python train.py --n_kv_head=1 --vocab_size=910 --rope_fraction=1.0 --attn_scale=0.125
MLP neurons of a small language model. Each row is named by its layer, matrix (gate and up: input weights) and neuron, and shows model dimensions 80-143. Each number is 200 + 30 x the weight over its row's rms, rounded and kept within 0 to 999. A neuron's up and down rows have the sign that makes its largest values positive.
After each neuron's rows, "fires after" lists the tokens most often just before its 100 highest values on Wikipedia text that the model never trained on.

L3.gate559,214,184,190,192,185,153,190,237,208,218,214,192,245,218,226,186,221,216,250,161,242,194,195,221,246,164,182,218,241,175,225,250,230,209,201,256,237,214,215,175,165,210,175,186,206,225,196,226,205,184,241,190,188,213,233,249,241,199,203,189,207,197,161,204
L3.up559,200,217,198,139,202,154,189,210,229,193,216,204,211,208,203,228,232,190,261,227,212,210,224,192,177,208,173,199,194,198,241,206,175,192,205,172,193,186,199,225,191,197,207,213,193,172,243,220,175,213,234,224,189,205,200,213,193,186,179,207,245,262,227,186
fires after: " bu", " f", " F", " b", " B", " a"

L2.gate501,148,150,145,202,206,178,186,192,111,215,281,235,211,227,187,172,167,229,174,196,222,206,205,218,215,215,197,200,197,217,208,194,193,232,146,199,211,196,156,190,202,174,182,192,222,214,188,247,233,235,188,220,192,171,168,205,255,249,170,171,228,240,184,220
L2.up501,185,222,190,192,143,215,200,166,234,230,108,203,193,212,204,204,228,191,217,171,141,273,153,218,211,149,291,179,166,167,187,232,200,201,192,193,164,211,209,204,199,214,197,254,223,191,209,247,214,177,240,186,236,198,173,171,151,205,206,226,223,179,171,207
fires after: "\n"

L7.gate97,214,185,173,207,215,230,227,160,164,183,215,179,187,220,215,205,211,199,187,264,185,243,197,192,220,189,152,197,222,189,208,216,184,172,176,173,202,218,229,229,209,187,202,218,197,182,162,200,232,235,202,226,169,206,191,185,212,195,207,192,198,114,161,236
L7.up97,164,187,146,208,248,235,192,234,175,226,182,185,173,226,220,216,232,138,231,224,191,226,166,183,192,168,223,216,182,202,230,186,196,169,190,210,198,212,235,196,236,159,184,198,238,182,202,162,190,207,267,201,141,235,212,183,198,251,243,216,166,131,239,218
fires after: " 202", "00", "201", " 200", "2"

L2.gate21,215,184,195,183,194,196,241,163,143,195,210,220,188,193,213,176,201,207,177,230,194,179,209,180,198,182,249,290,215,177,155,187,211,173,232,207,199,169,160,171,246,137,223,209,230,234,272,178,191,184,204,214,205,229,207,221,181,211,231,164,248,202,250,186
L2.up21,150,219,264,176,221,201,190,210,198,204,174,221,179,185,178,191,198,169,217,183,182,176,217,165,186,185,224,263,197,146,207,222,226,179,216,225,203,213,155,224,206,188,264,182,187,151,211,169,179,169,219,184,209,279,226,193,189,188,171,165,214,249,192,214
fires after: " A", "A", "ust", "am", "s", "a"

L2.gate651,171,202,181,191,170,206,215,200,176,244,226,171,224,159,233,236,229,187,181,192,209,173,179,192,194,269,175,170,181,188,179,160,165,211,207,214,218,139,216,164,198,206,240,198,199,182,150,174,227,222,147,162,236,225,168,181,200,182,238,288,254,193,258,228
L2.up651,173,225,179,190,169,224,225,187,193,256,201,178,218,210,251,171,141,232,162,184,147,189,184,234,186,220,259,180,220,181,221,205,194,224,246,209,177,188,164,174,226,143,202,262,173,212,133,240,199,219,197,232,200,224,241,159,202,235,194,206,228,239,207,199
fires after: " pro", " 1", " 3", " 2", " 4"

L3.gate12,180,263,187,177,206,162,181,186,205,212,195,180,151,171,164,210,138,209,218,257,202,172,188,171,221,162,245,235,240,220,161,209,206,198,158,216,174,225,240,144,246,228,225,229,168,207,209,153,219,197,191,204,248,146,254,226,184,254,170,232,227,146,198,208
L3.up12,168,215,223,202,175,227,217,205,150,190,196,186,210,180,183,198,165,240,253,155,273,198,152,183,182,158,255,185,202,203,174,202,167,188,179,254,155,214,193,195,190,187,218,183,187,201,159,218,186,164,178,291,246,185,175,191,230,279,211,211,172,209,188,241
fires after: " wh", ")", " cl", " He", " f"

L2.gate366,198,190,241,167,180,154,223,236,141,259,184,205,206,224,165,222,213,195,215,187,211,170,147,159,258,183,173,194,200,254,188,218,168,183,193,196,168,189,236,199,174,176,98,204,194,243,232,234,169,208,250,202,168,230,202,189,279,204,205,213,225,195,197,177
L2.up366,190,161,226,217,207,211,236,230,173,212,228,185,238,201,166,232,184,188,200,165,193,173,189,207,271,168,178,232,249,241,188,190,214,191,206,222,143,208,263,234,187,174,199,233,215,237,193,213,181,230,201,127,191,209,213,189,138,243,206,179,164,198,217,209
fires after: " R", " U", " A", " B", " F", " C"

L3.gate138,172,175,138,142,120,202,169,189,218,177,250,222,202,219,180,158,170,174,202,222,207,209,212,212,195,273,184,213,174,224,167,188,248,179,163,155,171,180,189,185,182,208,239,165,208,196,199,234,200,210,162,164,252,159,188,185,197,261,165,162,220,216,184,193
L3.up138,205,174,206,257,155,176,238,204,224,167,184,205,192,210,160,224,216,218,247,133,238,164,189,164,232,174,260,195,276,158,200,162,172,230,192,173,188,204,245,179,253,222,221,220,189,172,208,207,162,225,159,237,161,248,172,228,228,242,199,189,214,232,200,185
fires after: ")", "\n", "00"

L3.gate667,264,215,145,224,182,208,212,216,168,157,194,174,145,215,257,177,207,221,276,208,220,210,226,204,115,268,185,177,157,166,168,210,180,148,173,205,184,232,199,214,202,215,203,153,250,172,210,246,195,173,247,174,212,193,212,232,239,181,166,244,208,186,192,221
L3.up667,254,231,188,212,183,192,216,212,187,167,158,187,227,177,176,218,237,247,159,249,204,193,223,224,278,174,192,218,206,173,230,182,182,254,140,236,202,221,178,181,179,262,187,215,231,188,168,217,253,235,225,132,213,215,222,232,229,227,196,194,201,176,200,167
fires after: "ill", " D", " d", "ober", "ber", "J"

L7.gate501,161,216,205,201,190,172,217,171,208,211,215,185,186,167,195,164,228,243,200,189,168,261,157,167,194,202,183,186,241,169,180,167,212,228,170,181,196,164,206,166,260,182,173,177,257,205,196,233,156,191,202,117,170,199,224,163,160,161,183,207,211,209,252,223
L7.up501,187,196,259,206,215,189,208,233,173,131,206,187,187,171,206,162,194,170,234,207,193,218,206,231,242,189,219,233,205,194,202,260,207,178,206,228,184,194,232,213,222,171,220,220,174,213,211,140,261,155,250,181,238,165,182,179,247,221,219,185,235,225,269,298
fires after: "R", "|", " ", " c", "\n"

L2.gate36,230,176,226,184,234,189,241,140,159,160,185,182,183,224,155,178,193,211,176,240,173,178,210,214,225,146,230,221,160,229,201,193,168,222,161,190,197,266,228,146,152,199,211,206,174,214,180,258,253,152,215,206,198,177,236,194,199,198,260,204,179,190,244,203
L2.up36,143,193,197,190,217,136,198,189,184,195,200,218,225,174,172,190,228,168,160,242,284,144,207,189,150,162,152,196,217,217,187,227,212,182,179,222,218,204,205,168,197,247,213,202,176,200,253,225,195,188,184,170,214,221,203,172,165,223,259,183,191,196,201,161
fires after: " |", " A", "ed", " Y", " H", ":"

L3.gate24,202,274,207,158,241,193,207,242,151,136,201,123,149,215,164,185,223,190,213,147,202,157,231,184,203,205,220,190,128,152,213,218,214,184,213,203,155,159,242,209,176,183,273,180,208,205,182,236,222,116,182,161,191,148,210,187,207,195,202,185,130,208,205,183
L3.up24,199,280,186,175,221,218,206,217,217,194,197,142,156,192,206,253,223,212,188,215,248,230,191,188,216,181,195,194,188,180,225,212,214,172,199,181,199,200,203,123,203,220,216,220,171,205,207,239,194,226,193,213,193,145,198,128,230,197,237,183,200,233,168,183
fires after: " d", " in", "g", "r", " D", " G"

L3.gate145,172,216,178,143,181,163,174,203,171,244,178,172,192,173,139,206,203,244,166,191,251,202,222,204,198,199,209,227,236,178,197,157,185,158,181,236,203,190,177,184,199,170,179,188,197,244,184,212,129,207,243,219,245,217,181,224,213,196,152,220,208,161,186,209
L3.up145,206,213,227,232,201,232,165,210,214,172,176,219,222,186,202,146,216,206,136,230,175,185,215,190,151,176,152,238,163,189,212,221,172,174,226,211,217,206,216,279,206,240,178,146,178,203,244,186,153,154,129,201,288,249,241,188,201,189,268,153,232,179,217,222
fires after: " f", " v", " F", " V"

L3.gate371,194,208,190,219,241,204,157,189,199,234,186,206,217,216,225,203,248,223,260,209,214,173,193,234,231,168,210,194,175,204,183,161,202,207,199,220,201,176,223,235,142,229,222,197,195,154,248,265,211,190,280,167,236,178,247,209,197,189,186,192,288,196,216,196
L3.up371,221,227,175,175,232,141,162,211,190,201,129,187,241,247,198,215,198,185,242,211,222,216,182,186,219,194,250,197,234,171,181,188,167,206,192,200,204,138,200,230,219,210,233,212,184,146,213,201,239,197,184,171,262,173,195,229,203,206,201,201,262,233,206,243
fires after: " d", "on", "er", " f", "t", "qu"

L2.gate54,250,141,216,155,147,224,158,173,185,224,212,214,179,240,223,241,203,218,207,168,159,186,201,161,221,194,222,194,152,220,178,213,237,202,203,200,169,150,238,203,249,166,191,191,250,197,163,175,150,196,168,219,189,187,184,185,220,256,215,196,209,210,180,195
L2.up54,237,176,212,161,239,166,186,202,107,189,203,187,198,201,228,236,244,269,254,194,204,188,197,172,148,153,210,158,216,174,154,232,221,206,187,194,189,161,162,206,237,160,228,145,186,226,197,173,133,241,144,216,221,207,201,164,180,233,152,145,176,210,169,177
fires after: " |", "e", " A", " in", "ne"

L2.gate173,175,231,181,189,169,172,197,265,124,202,164,195,190,179,153,215,156,208,203,199,218,156,207,200,247,213,181,177,225,177,226,209,197,214,197,224,265,199,109,211,208,181,249,170,161,189,198,189,237,190,262,225,222,133,205,229,219,218,173,218,155,174,250,178
L2.up173,193,211,197,142,207,194,172,232,211,159,184,229,198,237,220,171,185,167,248,240,224,162,164,166,161,153,190,186,240,181,158,232,166,240,212,164,239,194,224,233,172,217,230,227,224,164,158,182,205,177,112,198,186,154,226,220,220,196,211,239,159,234,210,163
fires after: "ire", " D", " d", " ", " ele", "ial"

L3.gate336,164,191,174,187,200,207,207,164,187,156,200,196,191,211,215,192,225,174,171,162,207,178,242,193,206,231,161,175,174,209,152,191,227,192,162,215,213,177,164,192,154,209,197,227,218,164,103,175,162,251,167,228,184,228,193,121,211,176,189,196,209,197,207,166
L3.up336,183,247,217,263,228,237,218,207,205,147,154,228,208,207,247,195,229,194,174,163,204,216,197,223,219,217,172,190,219,193,176,145,235,161,198,162,191,217,245,171,252,213,203,203,303,186,220,172,160,193,204,169,189,232,155,185,224,184,134,211,164,203,202,224
fires after: " F", " O", "O", " f", "F", "er"

L3.gate472,196,169,229,230,153,193,198,256,231,229,200,138,221,216,203,192,167,185,200,167,186,150,192,225,198,186,234,221,213,162,179,192,221,248,171,148,198,261,164,143,196,200,207,146,216,220,243,212,213,216,200,179,269,214,170,181,233,234,214,218,138,176,255,259
L3.up472,223,129,181,191,179,208,159,217,200,199,164,250,185,209,163,214,159,136,165,175,227,166,209,150,162,245,162,180,203,210,211,253,195,269,225,178,193,236,204,226,246,176,222,194,184,150,219,155,199,234,204,208,193,189,178,167,227,173,196,172,192,188,229,179
fires after: " D", " R", " d", " r"

L2.gate521,181,180,216,195,178,206,200,158,232,173,186,176,112,177,224,210,148,206,182,164,152,224,163,204,196,219,229,208,215,206,222,208,230,210,246,180,232,230,246,156,195,196,215,195,231,213,244,185,174,257,181,215,172,236,254,235,163,157,190,186,206,186,155,213
L2.up521,189,198,195,228,203,201,199,187,156,203,208,167,199,175,218,208,204,161,227,191,247,167,155,260,228,182,202,177,248,191,211,215,153,174,202,225,205,215,179,191,215,124,216,224,205,252,195,231,204,211,219,196,226,249,213,215,229,222,216,223,218,158,219,141
fires after: "le", "he", " The", "ile", "iv"

L2.gate149,243,264,166,220,215,234,264,164,188,260,242,181,213,207,185,199,250,182,176,182,219,226,204,215,230,229,216,192,169,184,185,172,229,215,219,182,218,236,226,212,182,248,178,271,201,155,195,123,206,164,191,202,222,148,155,205,224,215,224,186,257,233,240,180
L2.up149,188,219,185,233,173,210,206,206,196,159,207,155,195,162,136,217,205,219,208,138,195,138,151,209,208,223,136,195,224,196,183,190,181,190,209,215,193,163,195,205,155,164,208,212,197,150,207,233,247,195,185,214,201,149,168,208,159,212,169,200,278,154,240,197
fires after: "\n", " =", "ies", " (", "-"

L3.gate349,243,171,244,183,191,183,179,221,205,270,243,187,198,144,195,149,189,184,172,217,240,169,144,205,229,174,203,201,143,178,167,178,177,214,235,252,221,162,128,183,217,190,202,241,201,207,203,224,157,180,195,194,112,157,168,150,264,164,207,237,229,157,189,191
L3.up349,157,181,197,220,192,208,174,230,220,209,236,124,203,178,197,164,181,161,181,226,213,187,187,188,219,194,212,243,247,195,178,151,186,201,184,222,199,213,219,186,185,163,243,229,208,151,139,175,181,280,191,190,226,168,189,216,200,190,213,232,255,172,177,215
fires after: " f", " b", " F", " B", "aw", " c"

L3.gate175,157,227,181,203,228,166,180,228,123,168,198,186,216,211,172,204,197,222,175,206,206,229,222,211,211,143,197,172,142,215,220,140,143,164,192,138,205,175,194,214,209,176,177,233,144,196,184,219,132,209,175,189,162,206,162,178,179,205,166,201,146,176,185,199
L3.up175,176,285,174,248,220,231,242,221,186,216,175,273,127,207,180,225,204,197,212,225,186,266,234,143,198,158,212,143,188,185,183,204,184,163,182,151,192,216,233,229,208,210,188,176,186,218,193,254,201,169,223,195,188,225,203,184,192,214,227,178,203,173,219,196
fires after: " re", " w", "m", " s", " W", "."

L3.gate463,197,175,261,189,228,148,189,171,235,193,256,205,200,199,214,251,173,216,234,166,210,202,266,256,234,220,193,125,201,181,176,182,205,249,172,208,233,202,216,183,194,202,181,184,178,260,211,173,173,205,237,248,174,127,226,183,226,180,217,190,193,244,186,198
L3.up463,208,187,217,154,224,207,175,281,174,196,234,198,263,203,196,238,144,282,227,217,169,216,201,184,193,137,166,212,233,173,115,178,189,147,217,193,215,235,202,253,212,199,219,232,161,285,242,224,242,203,196,211,191,209,197,245,204,235,240,201,198,191,209,203
fires after: "s", "es", "is", "ts", "z"

L3.gate456,199,189,234,231,206,155,232,174,186,178,182,158,155,190,223,145,181,233,215,198,138,208,218,160,191,179,244,222,247,212,193,240,213,171,240,195,194,248,158,188,224,163,165,178,188,235,223,209,215,197,269,224,177,192,165,226,233,181,227,257,185,193,184,217
L3.up456,231,193,238,205,186,169,161,159,249,219,230,163,222,283,183,220,215,189,160,160,206,174,165,222,212,187,237,185,223,217,198,206,154,155,167,242,233,192,144,207,199,218,141,240,202,196,191,213,202,187,238,180,215,200,201,249,192,196,194,228,240,217,213,209
fires after: " Y", "sh", "w", "le", "ile", "in"

L3.gate480,191,226,179,230,196,189,98,210,207,219,179,193,198,191,209,204,181,151,141,140,240,262,253,232,222,217,190,215,186,170,173,172,192,215,248,207,239,210,231,189,207,239,207,207,190,232,214,190,171,187,176,256,209,163,173,242,111,217,226,206,177,207,207,167
L3.up480,215,183,206,214,233,198,161,143,200,204,178,238,210,229,200,201,251,213,175,244,191,206,184,155,177,174,198,194,253,166,217,200,153,197,245,207,239,187,204,168,231,243,203,158,129,202,164,168,182,139,178,261,206,239,177,212,262,186,211,202,176,212,216,218
fires after: "am", " v", " V", " k", " C", ":"

L2.gate402,193,164,160,155,171,177,180,212,209,206,178,168,193,229,191,187,244,197,198,192,208,165,206,261,223,206,184,213,152,196,176,167,234,229,186,156,195,261,149,188,227,174,157,158,180,250,207,173,233,177,153,173,222,237,230,188,224,185,195,202,219,196,185,148
L2.up402,215,230,218,185,200,145,196,176,148,187,169,231,169,180,185,223,193,218,191,224,258,169,212,167,154,166,139,178,235,248,203,162,154,206,214,209,151,197,209,242,196,171,230,187,202,228,150,227,193,276,196,164,179,221,212,141,204,227,209,195,238,180,210,220
fires after: " r", "O", " R", " t", "T"

L3.gate465,193,164,183,220,166,264,177,220,188,222,261,203,182,211,151,183,188,228,179,158,190,130,227,218,217,186,225,214,184,154,222,204,209,205,215,211,196,215,188,168,215,206,192,260,270,146,217,224,251,161,218,202,205,171,155,247,210,175,221,201,208,223,249,207
L3.up465,242,189,203,258,209,165,214,188,224,208,184,148,145,217,219,197,166,215,187,170,219,221,154,154,249,193,234,217,221,213,186,220,244,174,215,209,213,230,189,230,195,183,190,174,187,226,229,256,239,229,185,178,200,188,176,163,183,236,230,122,217,176,179,239
fires after: "\n"

L7.gate474,226,190,227,225,198,175,144,199,199,169,181,181,207,222,183,215,209,191,213,205,186,190,185,204,197,195,180,197,199,190,162,184,179,232,209,200,159,129,241,268,258,220,193,155,155,229,197,178,236,162,229,162,191,254,210,174,205,200,215,175,228,225,236,197
L7.up474,186,155,189,178,188,261,228,204,209,198,183,198,133,203,161,214,222,227,206,172,215,219,217,204,163,241,226,193,214,151,225,204,207,203,186,163,257,225,203,169,186,253,195,183,193,191,185,216,152,179,165,176,196,210,202,232,180,188,245,194,171,234,195,182
fires after: " |", "er", " c", " to", "ar"

L2.gate335,213,242,220,188,188,119,202,196,108,193,219,213,202,193,224,191,257,191,189,159,202,200,159,189,247,206,174,177,202,200,199,141,173,176,215,182,163,216,156,124,202,215,129,218,210,228,192,204,164,220,220,210,210,151,192,176,182,184,149,186,184,199,213,187
L2.up335,178,202,212,156,265,212,224,187,206,248,175,236,217,204,200,215,200,205,155,175,170,185,116,167,174,259,206,193,197,217,196,222,238,198,243,210,191,208,245,195,233,257,181,253,242,227,241,245,208,189,228,126,209,197,168,192,160,189,255,160,188,203,250,185
fires after: " s", "m", "em", "im", " ", "om"

L3.gate393,202,215,204,193,166,152,192,190,238,195,252,145,134,142,170,122,228,155,164,255,224,210,167,156,206,152,211,210,220,191,186,152,183,236,211,202,160,238,212,206,175,200,195,206,209,207,168,207,249,199,164,192,241,209,237,201,197,230,162,156,188,183,214,179
L3.up393,188,224,214,198,222,163,174,210,217,174,221,171,165,161,212,177,207,129,180,200,208,158,201,137,203,173,216,150,180,211,239,209,182,204,213,271,228,166,216,240,178,195,247,240,227,232,207,214,196,186,112,198,223,185,226,175,177,253,194,197,109,189,185,208
fires after: " |", " ", ",", " \"", " of", "\n"

L7.gate275,213,188,154,236,231,209,206,178,189,192,228,222,182,165,145,206,194,180,215,161,153,190,177,154,192,174,176,159,212,196,155,172,216,217,193,233,154,235,194,213,183,176,203,203,235,270,183,205,196,235,141,206,226,194,199,225,236,213,189,244,225,195,219,216
L7.up275,227,207,189,170,197,146,196,215,195,181,199,163,239,192,214,167,157,150,180,129,169,211,170,160,195,255,175,194,187,171,208,180,224,202,244,235,205,188,193,204,207,250,202,167,245,264,158,179,172,253,185,238,219,217,183,208,197,194,199,250,229,211,163,188
fires after: " |", "_", ",", "{", "^", " \""

L3.gate204,199,176,237,158,233,160,221,256,151,193,228,201,179,214,251,204,242,169,180,175,162,181,201,214,242,182,191,213,204,264,249,211,206,167,180,184,163,182,216,264,169,180,224,181,258,211,240,212,181,262,168,197,194,228,234,195,174,197,202,229,184,227,234,211
L3.up204,203,174,215,226,179,256,192,160,195,235,186,243,224,197,230,231,156,192,238,183,236,213,195,244,202,199,213,269,197,243,230,170,184,176,235,206,179,232,226,186,177,192,193,207,203,181,192,253,200,163,188,214,192,231,249,170,197,265,188,207,149,171,172,200
fires after: " A", " U", " F", " J", " H", " B"

L7.gate446,197,174,215,212,157,240,196,182,193,213,183,235,180,217,134,174,168,262,217,213,190,215,187,215,201,167,177,175,193,228,195,196,182,201,221,167,238,146,300,223,186,215,201,226,206,127,180,214,171,246,213,210,195,261,183,179,193,183,200,191,148,188,231,171
L7.up446,149,230,250,242,212,212,218,191,213,124,165,176,216,214,239,212,209,248,254,229,208,218,192,184,215,117,159,222,214,164,191,160,213,204,207,186,210,231,153,156,243,143,192,266,191,230,194,179,187,234,173,212,222,224,208,225,206,149,234,179,158,217,157,217
fires after: " 2", "O", " O", "ased", "orn"

L2.gate426,186,226,170,225,182,211,172,170,215,249,108,196,232,185,219,227,199,182,219,167,165,261,198,254,195,221,263,234,242,211,200,197,198,136,233,182,202,195,227,220,165,313,178,192,189,193,231,180,190,196,243,196,232,220,215,229,197,224,223,220,217,161,232,180
L2.up426,256,240,188,199,157,195,224,145,173,223,142,224,201,191,211,238,215,180,143,197,215,220,222,238,229,190,249,200,243,208,211,214,171,166,180,167,144,197,204,190,188,247,214,191,184,208,188,218,212,213,212,205,252,236,187,225,192,233,198,183,218,204,235,151
fires after: "\n"

L2.gate229,189,204,167,194,174,162,236,221,234,193,179,222,220,254,154,228,229,194,220,196,212,179,207,201,192,233,202,167,171,237,197,104,193,217,211,169,226,207,221,208,172,215,212,189,139,199,202,252,239,186,235,199,189,202,197,193,167,196,261,269,213,250,163,238
L2.up229,167,218,186,157,194,252,215,245,197,161,155,211,174,257,174,225,230,188,206,214,184,195,202,133,214,198,252,214,206,200,175,183,220,200,237,153,175,168,198,216,193,196,183,214,208,188,161,263,268,168,191,211,174,213,209,171,173,213,226,225,215,222,143,176
fires after: "op", " 3", " 2", " 1", "2"

L3.gate232,183,228,206,202,146,175,150,174,186,201,221,197,162,239,223,261,190,250,154,199,224,144,176,203,280,179,201,173,220,292,191,209,228,188,197,168,203,243,223,138,181,213,203,203,175,218,185,227,226,190,189,208,180,200,238,251,204,180,157,192,228,212,158,195
L3.up232,134,225,208,183,203,188,159,244,187,187,169,180,135,160,227,242,227,213,170,225,269,196,185,211,205,169,231,212,192,258,214,181,230,182,171,223,211,161,232,192,171,170,183,190,144,180,206,244,124,239,205,243,217,253,184,206,169,202,209,188,244,184,187,134
fires after: "f", "if", " f", " F", "ig"

L2.gate345,182,221,190,163,173,208,204,246,207,186,195,169,217,203,276,212,189,193,207,164,215,221,288,199,172,213,216,206,199,166,230,218,227,220,226,199,203,213,177,206,204,212,197,230,172,178,207,230,175,197,256,197,202,131,224,239,232,190,197,154,194,292,206,192
L2.up345,166,224,214,179,195,171,216,199,212,227,179,131,182,266,202,232,226,240,234,215,237,206,219,193,141,221,193,183,202,191,266,200,261,205,207,187,200,221,194,173,199,232,255,190,159,175,150,170,241,209,126,163,189,224,192,212,130,179,212,202,211,225,200,179
fires after: " M", " D", " m", "us", "D", " d"

L3.gate655,171,199,187,181,163,186,229,201,196,124,213,219,157,196,177,154,225,219,209,133,195,235,219,131,209,201,161,212,130,220,283,194,175,204,207,195,217,219,234,172,189,173,150,201,227,169,189,143,254,179,212,188,183,210,209,230,191,189,179,187,252,194,250,146
L3.up655,177,165,138,199,210,210,244,181,194,149,218,188,219,204,270,218,215,201,219,149,227,245,207,247,236,196,197,152,171,239,130,179,175,167,221,200,219,211,196,177,238,223,165,191,215,206,134,177,216,205,223,227,123,213,224,207,216,212,233,139,199,208,182,181
fires after: "==", " ==", "===", " \"", "-", "ear"

L7.gate250,194,211,185,178,168,238,193,205,188,185,210,165,134,208,157,213,189,208,140,205,161,198,142,191,188,209,135,197,258,214,182,201,199,151,214,181,199,240,243,199,216,180,188,189,196,193,121,191,216,215,167,274,159,150,184,210,236,195,207,175,153,218,181,172
L7.up250,192,258,215,197,245,177,230,200,222,196,171,134,245,180,181,210,209,213,193,167,236,133,162,178,197,202,171,208,177,220,156,223,204,173,200,214,143,146,171,186,230,227,160,165,182,176,154,177,228,230,196,238,174,231,201,221,231,158,192,213,216,244,197,167
fires after: "uc", " p", " f", " n", " cl", "f"

L2.gate539,147,182,208,233,184,258,218,232,142,224,255,133,143,146,201,204,169,154,158,147,209,156,214,168,252,157,159,199,234,195,169,157,214,202,188,256,186,207,155,188,215,189,235,183,223,205,198,208,228,222,184,196,227,211,204,199,170,192,167,176,192,214,182,174
L2.up539,176,215,133,174,204,197,180,210,222,155,194,193,161,180,219,192,227,242,249,161,240,188,184,203,244,188,140,180,227,189,201,206,199,214,169,169,216,274,227,183,207,179,192,222,202,211,241,176,162,203,181,212,224,185,198,214,192,221,153,159,206,191,193,228
fires after: " P", " D", " K", " Sc", " d"

L2.gate585,196,226,141,209,212,149,201,178,143,213,179,244,185,204,215,170,231,227,185,225,224,229,195,210,193,178,198,227,181,171,220,182,180,230,203,227,205,181,205,243,257,206,182,180,257,198,229,223,232,231,272,159,186,189,246,180,212,215,207,211,205,179,249,176
L2.up585,203,247,200,216,193,170,162,220,247,212,194,237,194,182,194,236,192,195,215,183,186,184,229,173,175,133,226,179,222,149,136,249,172,230,242,221,202,175,207,193,175,203,227,156,165,203,191,155,190,205,136,204,226,182,184,99,194,207,164,188,181,201,226,201
fires after: "re", "e", " A", "o", "A", "a"

L3.gate226,201,222,240,189,182,198,198,194,155,281,183,195,152,158,199,235,240,203,180,225,187,248,168,222,233,221,162,193,147,233,160,224,189,273,211,227,180,183,204,157,250,212,204,157,243,195,214,232,167,179,186,184,233,193,170,173,206,211,195,189,192,229,215,184
L3.up226,167,133,192,175,163,271,220,211,209,259,211,206,240,161,190,225,252,153,195,202,227,212,195,171,196,225,222,248,257,239,225,184,244,211,221,169,176,176,155,284,144,174,185,177,179,169,220,173,208,178,150,213,246,140,184,204,199,166,231,208,231,148,196,197
fires after: " B", "er", "ar", " p", " E", " b"

L2.gate320,157,193,215,154,162,201,176,207,199,257,206,182,227,191,146,204,198,237,154,203,175,170,239,181,199,210,210,175,251,171,186,194,209,194,267,160,183,147,215,244,193,227,191,217,180,154,179,197,171,237,247,228,195,158,239,165,168,187,261,209,179,230,192,230
L2.up320,140,212,222,221,200,192,221,198,181,218,180,223,212,160,194,198,143,225,231,190,231,246,228,186,248,165,170,198,214,179,223,192,217,228,171,177,170,188,249,176,189,185,196,174,171,215,168,111,210,198,237,201,179,197,237,198,210,207,303,203,247,211,176,222
fires after: "om", "m", "ri", "um", "rom", "im"

L2.gate252,204,198,194,222,226,223,131,213,202,174,238,226,184,212,202,199,129,208,214,219,192,206,201,173,180,236,217,184,173,195,196,172,167,164,233,209,158,240,174,213,172,198,207,200,230,176,210,159,237,159,162,205,182,170,206,188,216,202,160,204,217,182,217,206
L2.up252,210,203,208,212,197,205,225,178,226,176,234,247,205,237,171,218,181,163,248,176,177,188,190,185,166,189,214,183,220,214,182,183,224,178,224,257,183,255,203,188,150,187,247,213,159,225,208,217,151,267,158,227,190,181,205,182,173,185,237,168,226,227,145,192
fires after: ".", "um", "$"

L3.gate696,221,227,177,196,204,174,198,174,216,176,214,200,166,206,192,178,254,212,213,198,158,219,197,199,226,158,208,174,160,205,193,203,197,210,194,249,223,196,223,203,254,181,192,227,258,195,188,130,151,186,193,197,199,197,145,214,188,240,188,213,265,233,156,167
L3.up696,230,145,190,215,217,171,202,208,211,220,237,179,188,177,219,184,229,225,229,196,188,218,266,196,206,224,166,162,170,223,180,165,233,256,205,167,142,180,227,227,234,195,223,161,226,209,222,236,203,191,182,198,203,179,209,177,193,192,241,169,229,228,190,223
fires after: "==", "===", "rom"